config = dict(
    n_kv_head=4,
    positions='learned',
    qk_norm=False,
    init_out_by_depth=True,
    lr_head=0.0133,
    warmup_steps=205,
    decay_fraction=0.637,
    doc_mask=True,
)
MLP neurons of a small language model. Each row is named by its layer, matrix (up: input weights) and neuron, and shows model dimensions 16-143. Each number is 128 + 32 x the weight over its row's rms, rounded and kept within 0 to 255. Numbers have three digits each.
Before each neuron's rows, "fires on" lists the tokens most often at its 100 highest values on Wikipedia text that the model never trained on.

fires on: " age", " /", " help", " family", "ous"
L6.up136:181127171145150131168107105175144109149094075113182126114154072163138126125205079117130098144123118116169152119121154123093084147143151154115139174201153187189140120125171157119190134099127118095105086146164078167110144081133125098113077119129163153115072138118115075121112076151064194068166117126176117106163116160132143142129128144110131108146170139088106134157118142126173106164141

fires on: ".", " |", "-", " mis", " sp", " ("
L16.up12:097161117175138158147134104156173119140128103183138160103163123179095156125139121115160123109096089136119148157109074135126151106093148146171113138153128126131155102106193167196171181059123173160143128093142099116124132112119151170077111151096088213075109122117120131031144069142143079164099144111167169168138061108148117061113067148108128132189157112087096162200146120122209157111147

fires on: ","
L13.up531:070092082120124144060148116188117134102167138201134134106155133103139084125123115108126195102172129109112127126118108107153131129133131106137098159102191103066138149133103134133102048193173116115129123128192152116110154110141107146077095137107142183099156135162123144041142112205145093112149150066126109102063161164150100151175146115126070121089075122155074135092112086154120111103137

fires on: " music", "log", "asc", " those", " different", "sc"
L2.up371:099096189131148136114163045160140081193168146097104103142104118135078170131094135091126158070080161134150160161060113148107182120129085169111133138108164129126105132120103177094106120149155059151109173147091121092124136122130164203056110092151119130142131174063101135090127128100070113133128139145129133139089138073120111049116091124091128140192161153075109124124130173120199136163138

fires on: "°", "}", "/", " (", ":", "{"
L10.up64:082143139123165173096088136114135118141133102083111164061096166093123066151146129083137177103194117180123136147109099125075128104162129046127149114090153112088151119128115180115103181064089101166177112148154115088104150114142198147093034142153142093145090139085139147066136104142070144160198085134180172130140149152165096155097110102146142160126148110107176148122136089136210176076128

fires on: " |", " UTC", "\n", " L"
L14.up421:099077096170090035146098138134132139186140112132121114139161167135185104084111199092125159171145156145115131060114118166121034143121097174097098187109113137114096089088150114092119108192092122141082099090115146115111155116110128120134088048174148123078136122145128142144141174063089160145145175078101135104115105103137122135145081122135092153153076145194110123051139165123168127137141

fires on: " office", " |", "+", "ing", "itch"
L8.up107:145145127164132163122102087118165115146092116146134139094150062134082043167138085093093131173136168128185114152144129127096129142142155123050086115185180155198161143160128133114170131135114163114162116142155146105096138111122164136137108134166178119090103132123112157146093085130143143099220151136131080126083130167128102134149118114144187114096129042091218094115112101141185173134172

fires on: " has", " have", " such", "ea"
L8.up183:125085092151135125093093084073147109130078120158103151081114140123116139124123140132103067130126143132198091185086122127109088154115155190028082069153124107135140137125094128132110149154093224148144122066125152118125096139086026110116128114150096116133158149179161122120140088135150093138068167130148100182091097116073066112175107096107111169070071098130130107160105148130089184139132

fires on: ":", "og", "/", " on", " He", "one"
L5.up366:211115110155099193170112127121154111136126096089193048133171144109163098083110089134103082206122164149089203173132155095105107138163106069119133094093127093172150165130110091133157127104144101099100128067167132090135141121163132138097088139172150116144211197118064199146158136127113145085146160120137148113097126126117174073125129163141144110137150111111162104098118134083118167140140

fires on: " (", " exc", " enc", "-", " disp", " ce"
L16.up106:142114125125140188140108200148142132132126094125127160115147150187110154154123103148092136094158167126145156194135128162120140115108082132154118201103151103104118114121169146163156129082174149201120118127151101104088155160108159136097093181181090138121117180107045122157152088067073148157097117107149158109148124129092136139088113088072143156160142128122125165171109175170155157055098

fires on: " since", " if", "Since", " wor", "em"
L6.up234:073129156100171164042175139099096111121133088179164119153165145046110164075172120100132178092044120132098041171173123128078111120162156175080173093108091115156100119133118118102129086115099171117152182151096120185098100155096089170137111097074099096142135101106110135117148167093153092135097128135069162161085132129147092117172095117112104144172069162128114130111128132204124176100115

fires on: "-", "–", " diss", " American", "tic", " anti"
L3.up635:151131144137190150143170067124164115088137085114068110110127153120152158151123113120172114144159156158140073152096121115091148121094117153150142069072096160164099125130107075072153118134100116167150156163115131131117179167130168113134092159125166153111116115090124131104103171184116136154109104117150123079102132145127073121107121118124091135105133059189136123125124117122084218089098

fires on: " to", " g", " help", " by", " defend", " inst"
L2.up514:090155103187105105148107161124073161165122143160164108091076178138150139087156087153120095160147110184120085181134115146124111118104161121097111100161135159081140162165066163147082112126181140130142086090145134098103154130136176149152165162123124120102067183162107065154094080113181126140140107029145154104188174128128095112150121147089063128133129143113170127164106112150165075143171

fires on: " such", "ea", "ming", "uit", " an", "ba"
L6.up121:195056080148115097102085100101128123167096089125136154131129164135114102127112084099120106176153116116133105118130124102140139085085077207059113075181152174150148150119123117122121100133092120129103094092099166167130115107039122162128048128151131107108116178163152114114097018139101123132082141123124101188124128144081132154193118139131125135088132115096129082176139130131112149092130

fires on: " is", " was", " are", " were", " reached"
L3.up99:138129147167159162146152110090124135157127087196114145098163179120201128124117119149118118153130091087100107169110139106112134092106145121125128104102091166064127122167164167107108106082102136164115118086160140142127216116126133153129136098109124185087128100118087200118122144181131187148125123089138130076128157144107082151113099140133103209173133082176112124135165162127196205144146

fires on: " of", " and", " the", " or", " in", " for"
L5.up556:143111070147186120084159119063136202165146106094137106157115154126098142048198119059148119125191090157161089168094111094029116112061145133111115158104186134074154130092114114111095118132120096165137112131157130116086195150136119125125079146137085125095130106155151184085137128182092158126128135068121128118141152172134149099163087137141138186170148106131109126084176138117177160103155

fires on: " years", "use", "y", " thought", ",", " because"
L2.up525:133100108114082114146115108151127131180153122135170123133131106126107119076108088134117120110198109159109096138140126088135117115148136104124083151170155170119173146081068065109175108122155104112133162161105125097174155140185159142150122101163079170162180170133098156138102182128135102115100139152127129125108164148106065051150150093098158110159079154126178177168156144126220085081133

fires on: " of", "s", "d", "7", " 22", "."
L10.up43:100043156081139134103118096221137131158125156135141171094165171120167107182150126155134114153136134115126181175131103190096118115121180107060146177104098124085150104121157100100136109109097163057166073131152125116103126130092218114128113078129148156140161181126114157077145181110067116121162153148110165125118117122129134136183134118123118133163088196147166122152108088102191087089188

fires on: " with", " −", " St", " With", "with", " for"
L7.up13:141061123153160095154098168111142129163207109090210150148093153150125126139070137165119141174133174116164128105108120123078123163135123136095105174127121061153152118183139117113100084118133171120153073113079196137145151142127123143166120144132118182122093183156098103119146120104104104150153137115143134116077198194102124136131088051113109130066184137105079129123092141111149106072184

fires on: "-", " |", ")", "{", "us"
L2.up307:127117117120152180124074152110118109090104154148165107071123137105128115112094089086131133155114086129118159124103086148115183055087087135059164129079122155136081121078151155159192102155159173144109139161154137134100139100177156053096148088174109110152164130101102112128155196153082193126142120095131119104187209102207095099129103139139161170182130082144177140152127124171148118107174

fires on: "=", "ville", "dale"
L15.up512:117124135087111116058127077128131119114125115157097151132158174082097151135128116121078107172087049165120133160142119135098064075149132164092147109090105060075183144156127152146170124140163123162143128082116137137163138102068154105090071090172147064104212133133100169121142124135141134127098138151131070088147090111144117114113139105114134194163159113120125132133167108152146084077162

fires on: "\n", "|", " gen", " n", " ", " |"
L2.up412:135092125168069118138118151129112083113128112081124096143172143143099108104110153161150202111124142146069129105090068189104133148129155130130101136102095211124135122146104139164140105179123169137087064131092164141093151163161130151100124110126113179092117115073117099117136155126142122187172155119169157159114117116149116065094066121116150123158123103133094166086133146107133185083159

fires on: " |", "  ", ")", " (", "s"
L12.up523:076089097161181098114150091132104045204181130143157134111170168126095116170139113170128188140109155122133097097102134128115032075081155122085140143139112116102122092155116187112140117214096099143162143093150118109099128123108113081119130152216157077131154182091137146137198126092099143160140125148137089169163084086128109147121093149113115130123105119151149125140145118099072220141134

fires on: " by", "As", " as", " to", ":", " is"
L3.up557:173068080198133110111109154118096113152138121108110146198094139193111138122131101138133099141150131170119147172149097111056134126144116128142140092078131156075151123126127119112111086185135175071186108099128141109121182130160145132101129114134087145079120125131166157143117113127115128098159216087136063102103145160146096151182124055151118170168170129145158168154124148145124086119147

fires on: ",", " he", " He"
L2.up102:116100155174116105097162118165115095152139063143139100104191136117114082105104093114140194113066173128123159191101146094139084130092145159036116155137161142095123123070174127069132100124196089123142137140142154122158205100098153138129117141181084166111194088160175171115090160150158151103093157177124147064101123103161147151206072144120083146108124102145134146124120173160169128113143

fires on: " |", "|", ";"
L12.up517:115158126129120179062116162145118151101109144113105188058139129101212106120124133075103032124125169071089139116139095118106146096144097158081143178096097138113180110129109118119135130088156134105107107107081106088147167084123127151032106206145089100167144118181094113151112094142139164130083150157078142164128130158132098122164164120105126173168103113148143143120157118183151142125093

fires on: " |", " –", " On", " to", ":"
L16.up589:163100159147144128090157082128089080144131132163129153117167158101147158123122123093110174110097092145166167178114110182099120121130095091106155087130086133122143129151170109131137112159153143167134054147108165092082140173080096149112065133152112099086161126140082157137162071080139125123103212166146098098145115184135125134159104112128117166078135095085102137166100085174085131113190

fires on: " age", " of", " There", " conf", " from", " there"
L6.up182:184108144128116104152146117145146131151128110092119177119060109159174136151079125162135050135150104055161144107078119079163076163103109144128089139171160162111135119139148134140123165165117115137103114138106103146120125075163135081152100167139132124140132133125116113115179076165114156115130097116118139116247136162055169176111124100123108130131181092038119099146179157128131125085134

fires on: ":", " to", "ip", "/", "ti"
L3.up614:098084103175081086171147109114155135122113137136152108193126153159125139157077186152148170107157147120147159174102107141109065124125117127153120133104057150160103176162093117147134114163170139121151172058164135100104112157156109097149106115131144095154113187096119164073204114104146145143111171116136084131088094125130169130090168168138154167103187144167147091084119087092140125111126

fires on: " |"
L2.up444:140121110139119197068169135150114076114133095111105164102107172160162115125071080132125139176134084150139092114108113127112111135071125117128127166138088104073102181125169108153149098135121153141076132163146164072079165085182130104114135137139175144165186146079107151157108159134105164171130181146170133130178190174181055100124102120135066182179128135157114203200135150152161156136158

fires on: " and", "01", " To"
L10.up80:185214094143090089131124149118102141142170113181146154086109208136079157129173103086116174091106082119098122148169099081095061062157151122141090160140121101065122141149144165074165189164104117109178106162116089161150140117169119137053104147203121132129178132116137109127154122137108113139134142132137110103151153176118141100120138147123144149144108149088137167101142107122080177101109

fires on: ".", " (", ",", ":"
L16.up271:128084155173120137097121149126188062130126113099125144085191169114136137106142137188126115147095147149077200092152105172081090084155194115123114147084067146187155138123193107082191091114133188096180165139087144100146139150112123164098096107102114132142146173123106182067172092104099095159115122105145136111149121129122134135139131131101136148059179120111112178164144152155179130088146

fires on: " |", ";", " X", " ", " Al"
L12.up98:112148143108079093081179162116143175135130169068121133084189130143180108145099113077136077109141201094094128114108099122096178128099110159139151199156067173185120166100131148147122164065087134122071108136106150157144147084120189172111107162152133148084181166153119132108095146090112127158165201127092166092116096123118105059176081109116082128119157133133115117135145128147201149140120

fires on: " of", "t", " Votes", " the", "d", "y"
L14.up344:160145140180112179103168164180123115124172198175151080151126122143194137121099180110118151077151121163155127096133116100113119109128140089127113152113111142124153138101185125163123063196139115164137084193139140102135144127148138121053079122092105104144138214138082131072130113171114129158124141208154139113173139109154141124121128096125065176102099168140128170116112116137049171055091

fires on: "="
L12.up468:102149101123092128088147098091122162087118088115088164081139154107137140158150086107135062139181098127148117148143119089148089105151086172147136150178065124121062130206125158101168109133137111167123158096094089122126131106149146149088111182199192068123241118159116142105113085149108075157153153082140112079179136177116075127134121167110116151139133124157110099134164144168185138119091

fires on: "'", "2", " mi", "s", " m", " ("
L10.up414:162168110164128154151092133142153108141138171124162086136145155179113120192101112111198178128108178091066147111097129090139131109054120141129084118085090136126123131076138140143132133118122119132163089067104152077088145097080154137179107142168150121119118210113078166128189130089128112130135122143123149146139133110126141108104151155102120149144099128141152152151117108111075158079114

fires on: "\n", "|", " UTC", " |", " were"
L2.up241:069143148145111078121160091145137117102115073093158126185138134102163154102154153169125122117128117165102129126117060144053146124136122107184109190104157161120148128171138127207100128171147172109116178104064199109107171113124120104144085129118130165127112117090077084134164195138068079134155160094154111130089173083144119097110093122127122145111094127139118145116175129099186136097120

fires on: " age", " of", "ea", "lu", " was"
L7.up607:197124138145116131104116124103244145129139064074162140125091158118107132143128101101184079183135155121162150135161099085131118146148125136074097126114146131161108128134090134144132134137124134094153130118049169160139098149139103085126131168162142098154204166139143153130166076137200121116129164114136126209119129086086122088186140142113109123105154136105195072135183172098153203117092

fires on: " to", " help", " consider", "ache", " could", " not"
L6.up288:107172101149114143134135142185151137124125114198146158074145155121097186094124074103129112154171090179105139223147122095139149140113107092162103129170129130077117142117115085166131121093138075123148127146140086106078154128161170135163104167134085151104167112121102171134116082151123063168124090094203158149149158158115119144150118124106142128132085218081131153124113094137073145069146

fires on: " |", "|", " is", "=", " are", " was"
L16.up598:125102114091107181077162127119126131116188094094122119125116123187160160146128141143142078111185160148098124133085123149119115133074081119131146113130151102150097064099124183125145105115122134123008101139101103088117186105094164073091132157215161101114229101142121117187081145152071116191156141148131138130156148135115083130113143134138152164122094101190167173123118148184142199113150

fires on: " (", " |", " of", " the", "-"
L12.up199:103087103162148146095160094136142059115121033110110082084116174101152127109132107071103129158145048117156112200088122108106104129121150121115156155141143164101103144166071122145103078136179145184109139169149188108134154109145110150069096140193155113111140122104148124079081092176050141158101138064129107078183141151125119142156106091134043174100202095102157151161133132117205155135130

fires on: " until", " be", " mon", " since", "av", "em"
L7.up268:134136143131158097052165152158166137124117145185073108139081122148054155131092135148163176110070144129078115107104135123143139144145114105135107090147115107165114126176148161090143119119118193119103166064139145164113114196141142159117124106115126074173163115120113163080140142145077160148134129116057134083122142192076131135153134172124062126136126171114157165125191077167140125086124

fires on: " of", " To", " St", " Do", ":", " www"
L2.up14:117112157108123128143130193123190108145188077144144163072105170149125120123146121098109161164157126133106164155140102158092146119153121127095142069162137117100106137091164136107083085114086160128133114085142165119146198174099161170150137149116060157140124127159137088067161122134074134169131204095184141123147152174115147179113065110135162205134095157152132153147151161175114106117169

fires on: "R", "dr", "us", "ez", "x"
L2.up19:143145082102136169130123123095195090131191131099118129101067190136116136159109101170143133140161022137100144160099089174142135134123101127049147147109126136148137180102154160150153098148160166118125111228075092119050137121130133133141101106194129138115180189151113139132099136112051145170113136096180120121141156115139083126116063116091186119147117095127108177170125142121178155061143

fires on: ",", " |", " of", ":"
L14.up544:101117092136131140128219117149143137121123099117064155102165184179150083128128124104143136128112119178131168128174093109102155103107149152189171165122074104124161160106174166090158021184164104123116145071070067137079168057170127114123086146116090090097149135164145144035112105186105139144112194118141122123130105125138111104161153145136104145130136111126112138132131130139155169133114

fires on: " because", " when", "ugh", "ous", "on", "use"
L2.up402:127072087129127087173204117162176143194166110100122066136106171153170154091075091096123115084109138126111133165153108096119130131105126141115086160104149116143141177123140146175154093148119149113156147138107197109168150168166146141167131120130071156147102204115120096125126176113135103128140179085103092103133179151147115067121133116108115141173065101077098153151139143161151075105125

fires on: " un", "+", " high", " public", "ing", " comp"
L8.up492:115098097152136159048103078086111117083061114197141167113163163123103146114125136154108098112131171146147098173113124144087133120123150171000103099112138126182124181117107136158111128130100194114138125000134153107123108138070079137103129090149161119140135124134152154144088095122144077108131165126158098176094127092163108100107168140123127159079112102133174095119070142163093166129117

fires on: "dr", "ed", " based", " also", " as"
L6.up353:046117107153127110104099092101115153082128203126124140077141159106091154138157177083137159119171145156083119146097115140076134120195142157152126084133145153184112110109109116099093114087109153075162132104142103101115120118150082095106102037069123139130158177167148141100129098137097139111146164115126099121104113042110111146063119131119095151128110152089131182113071077169137135176126

fires on: " and", " |", "stan", "ona", "ora"
L12.up358:162099131099064050090145110175130081126119117135166121111151193115073145126087143156099110122091111053097128185108119118102071077096137128104112213139141089106095146152090161116174108187185094135144150126111092117113153142083136116079112168226154118081141140137114180138139154185129098108129131121120145107238088089113064120128156114111089149125141133130132142068097109112116129127114

fires on: " \"", " by", "–", " post", " Som", " ["
L2.up590:112115147125110185149104130178086078096153160100105172153120170173135125132128095176178152127158115111130108166130110118119133124161119116105125064082109139095148119101079159138133156099121157075144061181094169116123186125140124149140042129137163157106110126081123155053134143141156129173113132199162147087112169148181125118168103148113072178077153126134155130162117105106150183166095

fires on: " (", "-", " [", "/", " \"", " Wy"
L16.up154:139123159099085181122092125155111059087147195149111181066079144091111187145145090133178130126147055111105141192143111164117058036083161164135108176152044163152093153168112197126172157100134121167129132131092087137100141159118092117101124177161140133060079149142156140074132104216169156144150093128151128125164167159137133150122087153126143113176111067149112143154167125084173162091128

fires on: ",", ":", " as", " –", " |", " by"
L3.up345:156144090159182118110122117160141133091166129111081134123085203136149131107087084153135136128102111202113130143090109142073163089117076065132130134095149199077172186119108127079132095128163171078187103143126096075094146176168144142097086084161112161149112156155087116155097097157091123077082190140180116106142158161125115133144145048167109154062111143129110185126128135142117132090112

fires on: " was", " comp", " were", " Whe", " Comp"
L2.up390:120104136154090132079125180076100131129163071126159140168140115166190127135137111184112148142136149146088144154105104124073071172132119098128091135189112148105121175102157156174088141140125168138124089134138133109124159134102118191106102142146068137088143147118141162092117144142140107155193173172173204160118157156137105115119129127108156143178180128158106150110155131120158165128184

fires on: ",", " (", "sq", "{", " www", " ins"
L16.up88:090118151169152126115198052121115086165140141138137152027124096123189085172170100120123177141076172173104162107107122150127079137112154162103137134142102134162143181158150126165108167128097140117143135089108157122133142128118208074086069196132112181157114119142140101091114095096079155190157138140165165158120099125146118154117119172119136097162139140128070140150093094127178133117175

fires on: " age", " help", " conf", "ist", "ma", "est"
L6.up38:164127143120129132158127115168113132155145116021139173105104060154179092102129132177119084154093078096161127142150146097145079174092135145159123163173162222094129115139150171130136175125131119133126113160118090119112157081121146073125119177075127174118098161096114072159153129127116164136167101137169164101172096133117086207113108109136133105128114097110106102154135155115107077162161

fires on: ".", "OR", "-", " Saint", " while", "sq"
L3.up153:077092175087099122169094165166148118163177108129159120104114211158156136188132156173155070112099156189107138159131075149071124136135139094061149101139170157170163086075076179065123143109139163153156154168061097120090149087137155170140127115132074135123160159095139139140101120149135171138139183146146167119169089130124069114147123033146111166096176171131087151103093074164122198093140

fires on: ",", " As", " time", "ally", "As"
L15.up433:063119130191115146113119117162061135192177143096082157132125097134154109179081108107125171094139104168114170129133117143128106145158131149105100115142140153054133148145105134079152072175146113149052115191191128131125162106094156151116113109174141160117155113119111157086157146153111162143160130097116046098092149129156197154109092113114161144121142064087142131089097046168102157115126

fires on: " int", " age", "iji", " was", "bl", "On"
L7.up77:132119117150158081097089126121218155051154171200116152137132135082117153175129122097074047163110138107159147123143135135128153130174151162169152142120169125182138137060134150163145132118131118137177105000093130109150113220128186105122160099175142131161149147154108145109113101123155054103120132118120148141145106102138132118138124128130111125101114127079138174184148167108105227152134

fires on: "n", "s", "ing", "d", "r", "er"
L15.up294:169169093155191124089136126165142102153108075151125155079098155123112186114115106151134131154131075079102114127146127131124078062095098140147148119085117130071128094138115129145150106116117078147110131164104109149098151107197191140103128139155131147129180149121086109166115108126062126174151133143124069100114106153160111117189117089119069143153150150165102137107149164180172167025134

fires on: " as", "\n", " was", "\n\n", " were"
L5.up358:132171103137127097113198110068170161142136042111064203143158133130137151150116132140154126130141149166151125153123060141080122166123179105133134141120122130122150124097186169132063158108108141131173119103144098107136228139073071179156104139117082130108087112110052164154146130109106082105164156119119107149180107131115107131098096170079151191118154074119149114156193172119162180151109

fires on: "d", "t", ")", "y", "s", "e"
L12.up312:102097150129133149056166056179146104169137108185129132124146183120100124126176111113093110119125089159150093168167104152118094064152098067081126128084126082115136089128154163067119123120121150156146127108164160110097146123150226103094063117117120147169158149163139182114131156155079149136202154122151130174081138179142176115133128135132160161124090166154089166142100092119077147111173

fires on: "|", " |", "pp", " Comp", " and"
L14.up550:130113082102121121105131075112090113101172179171108176092115087113162154131055127109134094121096131146140115139162104140057144116129121111098130190135079153067166193123143125167149159104081105183096174136121081109092147151149113146116122193116105090101137139109129117130158141105138197085120133154139102097124113174122150078109140047130169146211116119128114172101035111164098169132066

fires on: " |", " 2", "|", " 6", " 4", " 8"
L3.up356:101109081162122130079159133130098086111143150114140127129123167167152122134107132167133079136142117122151113126138072144069131106094127127101165120164116145055104152160116121127151157144107135118149139128171154138143146082157120082102111113126131110122103160110100056103154193120115128169145170113156085123146168110204120102206152063112016175150122142142168132171088121193198087142136

fires on: " –", "–", ";", " of", " and"
L10.up8:078145055183156075090102164143120142158073121137111169085116215117138117108138095079130188131182068120102147151140096081059123090159129097092152142156127162074147151118121073129143104105118132131106118158114085118100169107169097113131095102182088154100242102116115161143102141165123169130113132093142126119168146160154119142151133090142118169108128068096142166073147131157090151066125

fires on: " |", ";", ".", "-"
L7.up329:139110111143126072161110155144187149121151107110182106146107130141178138164126123190098193173108157180125120164097105108130092158116113125107155149114105116144125058141120110130148159086152148115154113163085157150117184106081105129164099134146104201144133126126132142132111156110095107136141121112112117112143160144116076080143110076145112226099201143149140183139074140158076168105114

fires on: "-", "y", "t", " to", "=", "wo"
L14.up490:125105127155088151124095106088147165219126079151141134088163156092086101141169146113116179058149138132082163158218108107136120056141133058081097076167127186086083070093146121156130078188193163136151130105157183105095157098122187127097129095148141103103153198153093166098134158151119107140161140119092168147199114112127171128113132140131125140135119147150171151154067052091109114132146

fires on: "–", "d", "r", "ist"
L2.up270:168139083122222094110149167149157111132120124174121163114127118099114174079118096148073134144161114153113079095115083142131111131116133124116136093153147158066133160149125118126062087158153142089070122144116104113129128087173169099186092092151094129121214144054131172145118075116130140158146109153115152134148137175133106143094159106103145150105099225075124174130159158177130129081185

fires on: " |", "|"
L12.up214:114132174101135161068077188128110090130134095116148183036136129132172102143106145091163099122060101101099140183108094145061141129125183085108164092110165131109216107126099174137148116109165162089112126179114117107106139096053111100074086177116084107158129109153109125148103116150086146112095118129157136162141150153168092130151107068146187160104168077088115185091089149143104189122092

fires on: " his", " a", ")", "-", " A", " ("
L15.up367:078121171151122078140155082133187099109126091152133102092168137159167148124141127145150091156180119132121166160108096118126123130149195107121122145157093118161137118136153191181112121059133146126101089198108153081144156106108180091113096133181116132149150122130133072027110138130173085179137174128143066147129132139132104053162079123121090161133151146106164122160105094114172157098117

fires on: ",", ".", "-", "°", "no", " |"
L15.up297:101094172070119172096121144190182090114117132157140120110168073121070129105127096145136142098071096124103164183121099126127163106104131151142125154101108111152146125138159136138134158043144173138117186094099148123105176067159104165160136152075081151068113108170060158050137100172120143137147101126133167151199180104184134153116139131087165166112130083111159123139144113103113154116084

fires on: " Re", " age", " de", " recording", "att"
L6.up68:129099135122102129189148164047164155123114182031149156137159129120111075160137118214118131162131134061171177168152140124140106148135081141180155114133151222116087141143127118131165152186129113086149136179108193085148149095114162150137150152117118118183172170169153145170135042117149137142118130152127132119144120124149162127127127109139168118102151100102155058114138147128173179112141

fires on: "n", " and", "ali", "ici", "uc"
L13.up65:183153080157151115141105110201151103146124097102050141095122131118164087142072096170156153180097138129159141114099127149119104118120120077165130112125072190093132117170156186142137119142082176159095128148092143076092125079154099145123088127118094147099171141094062171166118172142073160088114165156124104155175137177132128124114095129125140142160175105156112220171145094104155175101112

fires on: " |", " of", " to", " de", ":", " code"
L16.up288:091127116180164149089123162116153131120132035146162066088103179156118181091101155192133102147180109076103119110131118146110156102115102072107172134143160109113117169149080140155097118080149061152161092131112101131120145111139117110135095129116147116143097105143087117114106061131086131187163162103127106158151138150070125122133140089099081165118154120144109208168106138211182116124112

fires on: " |", "|", "\n", " war", " May", "  "
L12.up210:111109085237077065115123147199111095151134073110137124164186140144120114134130151113130139143120130130080149115094103115112046134072170098182085067146123189078121149118150129141186073211120147119130131126112098131102128058120094114103148138104066197113146126118111145142147109064127080139143157094096119132153086087142107166103157171122114121114145137129126119091169179094094157168099

fires on: " =", "=", " his", " editor"
L12.up38:048123158152151120183084082135128107122127140082129151179169163164123175128128166105096082141181116083135148181120114168180118161111083114105125138132115159126117185130072068116142108147087146150119109117083126079189108077101201137121104140129118106139119139128159128107098137093054107156157114132140159095169115119115122115154145162128091171126157092082098137167116170178110182109165

fires on: "19", " were", "ost", " owned", "2007", " joint"
L8.up76:119162166131102106142142153162104126162145110104159099132113079176141114114140105123126121119043129111129184098123113070162143145109098118117128144090125099157128141129124150082127124110143100150095127136119090107155128086106153152096153172087094152105149068112105141091135134145095198091181086081157068058184168163058141092135165130088084121134109125091090101114153140112110104124091

fires on: ")", ","
L3.up17:135123112127153154110141150175102121085150131095101113129071178088135183122091094158142127130062107179134106139108089134042163115100100118083126115108155170145192166127133109093079075125190181092123085186119138084049135120153208144099063132171132104126082130141143111152094124084056117073064183105138071078134123153134112112108143070158135172147136116079097201132098151211130113099122

fires on: " New", "ed", " also", "ja", "av", " The"
L7.up297:109119156142132118050170157092076137108114187175109138130133155153048183156113151110122168096082155135085088084128158119148141127146162094172147108166112138140091144101104167109107125089144129119115120073165117163101134175133103191118141106128104096169114124149156129088101124149000203128116181075122134153117137133079194121128143183122123157133120044153137159104153095190145123140121

fires on: "ti", " the", " as", " by", " of", " to"
L15.up465:137114132128120122060103116109113218176128148116159107158119168050145124133115169154107146075139144159189099129114125128063170070077108119057131155105167064092168164160084174109094052172121099154112121152168097131133151100134132105138100166142098106138109127178083154127148144141130160168131091115139144086162167126115183131134078133111164137130103202122148138086145137160148190072138

fires on: ":", "-", " disp", " exp", " a", " conf"
L14.up176:153151115140108154120138158105152114047099162187113139079094112119138137178101148108092132097151177168135103102144082179088153145127126153150107100200109139138126114150102082102171110178133157174135124094140112075099161172074166139140086197158166079115117154106105137157133123131146153167098112101154152098125131130105114139108164158102165155193086161124069208176116129126089141082121